config.toml
num_hidden_layers = 21
hidden_size = 256
num_attention_heads = 4
num_key_value_heads = 4
head_dim = 64
intermediate_size = 768
vocab_size = 612
hidden_act = "squared_relu"
norm = "layernorm"
norm_place = "pre"
norm_eps = 1e-05
positions = "learned+rope"
rope_theta = 3180.0
rope_fraction = 0.75
qk_norm = false
attn_scale = 0.125
bias = "all"
tie_word_embeddings = true
parallel_block = false
init = "trunc"
init_std_qkv = 0.0312
init_std_o = 0.0048
init_std_up = 0.0312
init_std_down = 0.0048
init_out_by_depth = true
optimizer = "muon"
learning_rate = 0.00762
beta1 = 0.9
weight_decay = 0.05
lr_head = 0.00445
max_grad_norm = 2.0
warmup_steps = 200
schedule = "cos"
final_lr_fraction = 0.0
batch_tokens = [16384, 32768, 65536, 131072]
max_seq_len = 512
doc_mask = true
train_tokens = 220100000
max_steps = 3716
dataset = "wikipedia_en"
MLP neurons of a small language model. Each row is named by its layer, matrix (up: input weights) and neuron, and shows model dimensions 16-111. Each number is 128 + 32 x the weight over its row's rms, rounded and kept within 0 to 255. Numbers have three digits each.
A block is one neuron, or neurons of one layer that tend to fire together. Before each block is what it responds to, as a language model described it from the Wikipedia text at the highest values.

The token "in", either the preposition (in 1984, in the field) or the word-start piece of investigation, incident, initial, mostly in biographical prose; also "ed"/"from" after attend, graduated.
L11.up9:116101163070119164172173190148222117075095082085156106158098066153132140081150207185148116077096090102077174130174126081140121104152135074118137142113112153144155133169107165153168111102148109071121151141123087145141105129080135126166135143163132125133120115181088173070103131141182104089
L11.up26:102198077131114182083136149050133132156149147106108157162166149123159082104153119114046151173074112144108144181143187111154135095078138138140162171121151149122127151110105152096175177121123118119094151072170149141158124130135081173160121174137165159111109106102124153158155174154169170091
L11.up69:175107064135123155124074067124110085167136149090085098114109088107108152036173066112117154067153150171079125132096138144152161138111136143166062145168134097130112159107152155076103095113146126120202146130177121145039090161157126132155176141155162127170106147136151201099146133142127080103
L11.up182:154115126151098131069103147053105076154098099118138138142158153050085129082130180146175152128123104146154113130140167130158097207121136124119163086082161111124069114140128129142110104161113076096107157136153161135132127161142132119138156138125153044133075124154146151129119153177135138116
L11.up188:082131191100074165104122139152134058094198107144155147136189080153075133144158094126131132074170112081155134100109127137121087178141113120167130182121062063148104095151172142159099118133133151083149162099125120126119122139154082157158093089123107117117122111096132183122139181114150161075
L11.up216:152111153092110152062126164111101104114116113175111110086085111124087123125136137127153150163113137144139113083111099090151133153097122170137146065176165089163152201132167113122099121128178106104154153163113141149190138139098098106093194117166149071110187136141093135104084170086134175111
L11.up218:069176058103154071131090137138092140172148112146104092144194093132084138082117131154157097125119139107145144163181106125145138121148096124120092150201099103083166129106181190123146113134079142101149084137130117146144117159116148135103107192191131056122187127124173126144144128171155060094
L11.up222:163125141097133161135168112109104093182155133101148123102151133126137094115161155128106130154107101124124142090129114139110070105097129083148099124221115103072141099095163129133088109121085135133075155110166064174157116106141141108221068138081173081129116137152125110176100158098108096112
L11.up223:115169124148124150131109172130139166100089099155105120137221100197131076129091137132119124092047124110139110141110085152160150134151058105149126135116100089086118147123122111168127158127079122136110135091072089162111127167117110112086147124212114166142192123145118112133128161118175149108
L11.up266:053135050115095180113135107185168079069107097151112068165111132186174102149127104155132162106157117146160093146173092162145091173133145124159133139146098098096131100143100150075154085126103158200180077131120124152114100105154106122099078158195126157138114053121076181144111076141131167119
L11.up314:048173132127134124092178129174118112131106136123172130120089145107099116114136109097171132069093108149098194154091091098194087192114112144071080118135150127113146150178155153204113136108137066139170055137094119154174090092131100105164119123130105108133155115175088121099117127110103127171
L11.up316:140086153125148134092156169112111118171108148026131095158165082130102129164174094165162181116139166179146147086155139094130119088121148189125105117107137145185143131111165175078109134114127124108097137086113095133154098068134139125094088118083204060158091161145111128121145111148129100066
L11.up404:188125129142133079069151128071093131106109121033122130106140147106101104117149156128141131117150089147134156112104112072125140132083147129081096100158170108092144124105106185152132131147135181072128124128119123128188119138165161119119120158130145081124192102149134128118095184117102131118
L11.up544:189124119127128115125131111122121133160120107127134151129179124129089074207113070139096109093161113174168167145097096085141163111161111158169101108062137168132116073159118095091138110146110145129177152107086123155119163132145156143083122099144116110154153134079146117167176147074105128117
L11.up712:125071092114063127073104152100118117136142098104089081114109162055104112086154165100156074096072131114149164112163157104120132157124180048070091172186134150192131181136077117133131090123108127181121089190154166134147085122131107162147091104074071119123121150143107181115149094111119127114
L11.up721:149126137107148217151152107054158099087148111120107107137131124118160108084139150103101167176142099085146095107143125122172107080092133187114132097148137127125106084153157130100159136156107123099114174043110116170124131147163195149096135129101158062131125149126105165143080096121095155087

Early fragments of a verb split into pieces, right after a subject or adverb, mostly the opening letter: b(ecame), g(uess), d(ecided), arr(ived), emb(ark).
L18.up411:105140087125151159054162093122136139078098191162141107136140114102127106125159059164098101074111098141088127124141158164092126154085108159149091107139124133153086179164127116078118099157193135147133145129090200070112130098147126117096087156104125146125131089104200192171126138175144147101

Inflectional suffixes closing a verb split into pieces, mostly -s/-es in present-tense plot summaries (end-s, agre-es), also -ed, -ing, -t.
L11.up22:134124112146128129087131125137072162098133100175140160132124109158085168073107153137100052145110191110099112139093121176138118128102163091074107121154158132133109145104106104108140091120162143106126091099089143128146113112110086142183138115090167145125129185160092154160103135118105131150
L11.up86:090136157138127139169123197119089129135109209139134092110151113129126124152116135139145109183132115085109115166126145109140165181105132114186152103153192078099144134161104109115100156167113144124089159134162100129124152112142156143153126120105094121180043078168092080087075107104117086178
L11.up89:129130168099149148148129086054120156123081164109135074104138138152082107101109109098151122100108094118111133096112112142206167110091054155135111132159144075106200138090088155160115167193099129163125118139183155171093127125150086140074162165144149112128144136116164109213129151130158152121
L11.up100:174144077137175157116108117083123113110116081099185135097156146122170135144122100149086103131118152090124087122081127138120086101121065197133143156167101110165192101104140148154125153138138124165102135159133115155121140084080155185130065106169092128191146148093106151177116147153126163115
L11.up128:178123180120149109109114140131101129123150184142097139157157143135179129135144069113098106136122093118113131139129174120103051175110246123114093128134153162155104155121182132134093143146141140147090083121179140189201125150152093084163133137141091101131097129072115143124151185101181145173
L11.up140:132085128203137106160136175096119131124158171080098177139135119151104153106121105130110100161115137167158129116136106145102192211103110146173119091133144107133158163114131070121116117118125079069118118110094099172087089073129094123162174050117150138144128144136114103190124142074154165157
L11.up158:080112089198176165096100096113137123086117159081141113134149125138139095102110116063164133083116157207165128162091181175116062057105149187160075185132150110100083103136123109098124116143086168178145138191198125148129150092132123134122078142160130139098117121109110111172144149162176148144
L11.up201:097071135111105195122151073082137169085131117109111116135124194119136130158066103108116124143097154132093116096151121141140126125158128140139046151098133122130128156168134128185115145190162185138100135103072091138133158155191088155089099195120141097166191111126131131139169202060120150152
L11.up356:121129139105118130074108130087139096104126121143119134112172199176098092107116081143173154093139161086168137159103118127137141178113178138112141145105111144162134161079127138103097098167114166166059095202228082169083063105165141127116128124183076130156114135153170148160136162161114087171
L11.up393:142125063145149092066108128084069117141143121089182161093209187119073142127110116093165126088128120076171120143127169127140053110162117178166126081059147118157176146091070105062125087101130131175074090128153128158158107136145093163218058150187172078133091158132122142150075127105092227120
L11.up424:176143126112127150100108159141178111103120141171136225079125093172138141102084178116106104145126113121139163137125130169099120119160202154137106087073111095117127142145148130173165087131124196104151154094111163101088123152167155116096146181164121099156069136056133083128171172064146214099
L11.up496:097180142132124153131137117233172118124135176098168146113091083073075152092142104136104110132138111163100075100147102142156154122194073196173164106179093138134087111070101132092099104116119082050114087081200095162156094111158161127094169113040122103139133087080132170142120127097164117130
L11.up647:104135133156080108151116085153130087105074148188135094122087114115165175078145176086105149114126159097147111140119149143177146154144123103158120114101099128146102154123160101054106120136098123151142094120120165123065172112160142137122111149125115114165149168131087136114155132085124202167
L11.up676:137107108114061078163111133169166079153165081125133119141108143071094124157035133097115114157115112110129117129149124040094138096164148154140047080160126122145110098089108109164109068183160176140118153140114060136152119150085110135115139166131173127141185175168081153157064110164138143105
L11.up682:171102135113125161107172073112184145111154129156126087103091111204090134102138125104101130117125160110093114126145101156135117135140058179195070113139114136125114131068128139111042095166122083122116157143140116116085141077162163118158125142132115053115181176117175174153148151079114186134
L11.up726:155105122139186153150073115131113074098135129151151125097150139102184127092073099127108098089114144162065212105175125148102194151132135178120120188117176132121069158128114048077122115190154113163094104173120044157135110113160156193170144163085077160107138096121125120139169112154130163172

Mainly the preposition in (also sentence-initial In) before dates, places or languages, as in changed in 2013, plus past-tense -ed endings and some and/of.
L18.up549:126098048115096178135098124109084108072075137132137078170090141104101135091179106158148152103137138112103133167108162115145161172238122142139118062144142134152148161113171127119146134140147129109167070135110138114102141130093106142162094177175112100078154147135108121128081200121136138124

Fires on the word or first word-piece right after a sentence's subject name or pronoun, as in He also, Kerr re(turned), Drinfeld in(troduced).
L8.up288:145099095106154131082127134177105151100106123117163094125125169149103103120135073087197129097067149188191077149150124170101128110111082153086120132152137124113133187105147150145103100129122111151144110132110137129138158171192092133139154045095170111154106133130146149142108098135128158113
L8.up403:064131118085104169072082137127119134125124147130152140144117188149073064133138149129108090094154156159134104176157101134172151099138114137119121121132189130140063119127140112129100139089129195179089108175118123157122142151158113108135114131167142116144164130063126116141168147097098155137
L8.up600:116081167171154155117137157177120110050136150107126154158089134105094144141127143112164182167155153183140105085174154139180121078131088100112126081173181128106131168138134145083046108164097146097157106099175086170140127105160087116120156130085094138156118060147152180205150099114085136111
L8.up718:176148120108135210079122153181126130087117127125146088084133180186093109120127099130171104078122148172148132227125057109150150131125083210096118143146190148112134153084149148167158133100106169135128090114120138148118183151144128100091144102137196080115136147123137171160117092122106156097

The preposition in and word-initial pieces of spatial words such as in-side, in-to, a-bove, a-way, d-own, h-ome, plus some pro- prefixes and verb endings.
L18.up165:153111165098135139107134079170110107141173168099103130095074094118095185157130160086098196123125166128105119162114064189106138158135202127097129130160169054103109156144151129153133124204097093143155100145116073191133165137172121149192114175127152107173054183185108181118084112086187119148

Final pieces of main verbs, mostly -ed, -s, -ing suffixes or be after a modal, just before the object, e.g. offered, saying, may be.
L8.up180:165148135131122171136181104116131166123139200115088102144137151122112120150143124091093132166121181164133072156101139159103185107088087088167105069152044113199101140165116130111110108168138151155170130103113083104132159111162108170122111138179149073139105098154180130150106147094125088090
L8.up449:161137109072119132103074129106163136140068112090090077109162100153094152148145132096161149164131134165124198213112124144101116094118141154086136128106150145087119168098131148137122034157155103111172139132141146178114123081105142197168121133186080165165161110120155135175182109151131208096
L8.up468:161064077159144119150117119163167172103102183126182127053126111118122153135168158078129097091120204214139181136121088122160111126130187113130068078128121135166129141093132220112114122167097123167141128154133123112140183133110118130131118113125101080150143133127135118131175143121113143144
L8.up742:145138104086087068148153123185142137151178146123076111130084210175141143112097117148129108152124138207075088119111076137114204136128132091147109122073139095117141140171081180129112081112142139078104114122123148164153146141154149126129102089129147144100149105169158082081113149152116199087

Fires on the word opening an adverbial phrase or subordinate clause, usually after a comma, period or "and", such as in, as, while, during, because.
L8.up149:167102135093139147124175124051119080173091082114154116156141113138082126185134110121101130155089164177159171139173104081113154135197110122146099096153114096085088087101118142094172122130115137114110135128106156144102073070134208137097098136133181103120104119163160174146147161134128075155
L8.up329:145058152155137142178192176113102174098138139097205148149093118121151116114102096193058087112096106175120171128131133160116071108085097105171097118129123086111191129128140142113161134195120200148109112160087136111158165120116123138172117150168080159098129106122152138157115138098193143088
L8.up401:164107150109098202141180167130130124141133125124082184152138113132167098164117103123116102111122118148102142137151092150127102125125079114188072142121129152193110130123152206135106130120131201101118137175135146091138092094110168143118110082142053132122065101167146119106092081190152107099
L8.up489:138135096187121184095107204155165168123143112105182153185095132127149131094151124170104128108137123127120129123174152112122109101163178083133094108099125100179157166164118167097106135171144150085109128174139161143112143130128131107074135140177159213159137111186146144143103168141149129138

The first token right after a sentence subject (a name or pronoun), where the verb begins: Tracy only, he was, Guren informs.
L11.up2:144151151104133190088131155146090076139117079099165086078130154130137158141176132149116132153134186151138128093132085148093134119164143111100068081134179117164087182104178149068104105121131185097162107130114111148165094126123093166065151090126109103128089152176083091154146109073167185155
L11.up42:130133106127150136169093173139127098088057122130124132124186135104160114088091104099137178143101119110174108154143140150181090133100150173123085125090166190117159104097185134142166061172119072149102133131062062104157162101070131145116124152092108088150101110100088179193122060117103145092
L11.up46:171136119154152105096135101107175110084100128103124135148115124164093095097139166188182139117149160111143133098115150153130086122116149138155144105087094074104144142165160159125100187124186079188119164133158151106083129096146089113082119123119226094096134136185127146191076122120091087148
L11.up88:189166128128103161056133127206078149111148093166097130163148102146129109093130098115177153089133080033149175212132065168161100095126131211129148135113102153097144115111135103111125139127107172131087082101184146140156098143128131155136135086104178111203159125129145196150152071113131230098
L11.up174:170156124103168146141143151158084110035106072062123076135120138110070095095164128139194123102098058121153141164161093117150162146119129142096104110112171087126097152117167097141139121141126166141141102165201123181097134104157155160173136113079102094153086101127192146164113101093156165146
L11.up219:124135096105127166090143165199156133132180203121133112149098130122156106105090196147164133144129104123186130139122113156105162138144155197119110114100176066052146155120112103160107153107115105143120147097153109099121094157137137138131088117113122181106145112051172149147164153147067128086
L11.up271:207148134108150076088136115139096121113083096140133138106033169097109123080184149114096134145143132075161121143160145103168113140156082178122138161121186203122148183092145090157107082104112072125131115114111133139136155104144069221115179090128098104133126062150135170107158094183136191136
L11.up330:140139093165128173068116124143096109130119068139168107130083126108084127172131057122186133150124099207073139101140125103121180154076135112115138130107117163146069137180107160108135111153147150155102157135119167161145114101111077066078141100109148115091128130136177085161088197139121129142
L11.up348:155149175118141143118134145115109147160082167111138110067135138088107140128155116183114151147135155101127165115158134177114141106101102103089104100133127143115098147177179172070154100152097189099151130070143130101124126087172115166039154113111065105129133137100116129181197089100142217157
L11.up359:133122147111138126144090130090179124118137119131110103082164155099114161132159137177174137171099118110163075091121101102142107122130159213118160129164156129126123148182166170147108087184119141123103104112093159149151117088081150122135108126073055154088107119123111081127168148128125161208
L11.up385:113114174125139061148113084144130090116151148095174053116135170111117137121193125104168093142139109118154140138145097095122119165085139173108136123102148159135129169131144121154125106244130131085120146120149171080139123143156076151106178127124078029133113125110111153164135085137094203181
L11.up436:173158118141142119175144074163115169082182156169065120153107156133073084154157107150073108170164081162179132073128148151182211067087104178112139104090112110087093123220159131073171120146152170146104152107151104181181132124119135160111171114134144141084101138141126145096141149115161112103
L11.up464:081096130091129116102109133196094222105138145091103117183134120117093163102130122210116123110145139156117138158159051094104141144137075104144111185153152174140142146115160136125127143152083218103125107086121093103118105138104131094099122093161073157108139160137085096177226116094151190162
L11.up513:187117190139091142137098097120097082098158137160127105052130157137109111120152118127136154153120118121158108148078060203143138120113161132128122135157138105151107135114161205102228106144142113134128160034196100153096127145160089172147156151100082110102110167134146104193147143074124206147
L11.up524:107101156138098142119104104141081128143097130106126132121141104153163120116186167149085132091109157087136123189175094086151116167102132182114098043145133152141084092135125134167137058095144113136133125130160093178127181114168136083095123093084138150090113183155104138166115100127071203080
L11.up698:150124102071140200065177148157114110116111130146125095058129112175121127145183098115166136076111145186196096138150133178117146149110096172093102149074186138137091124154168110111122084155179149171140124087106110142148174140176078147074116097093123112101091125136081156146108112090099162191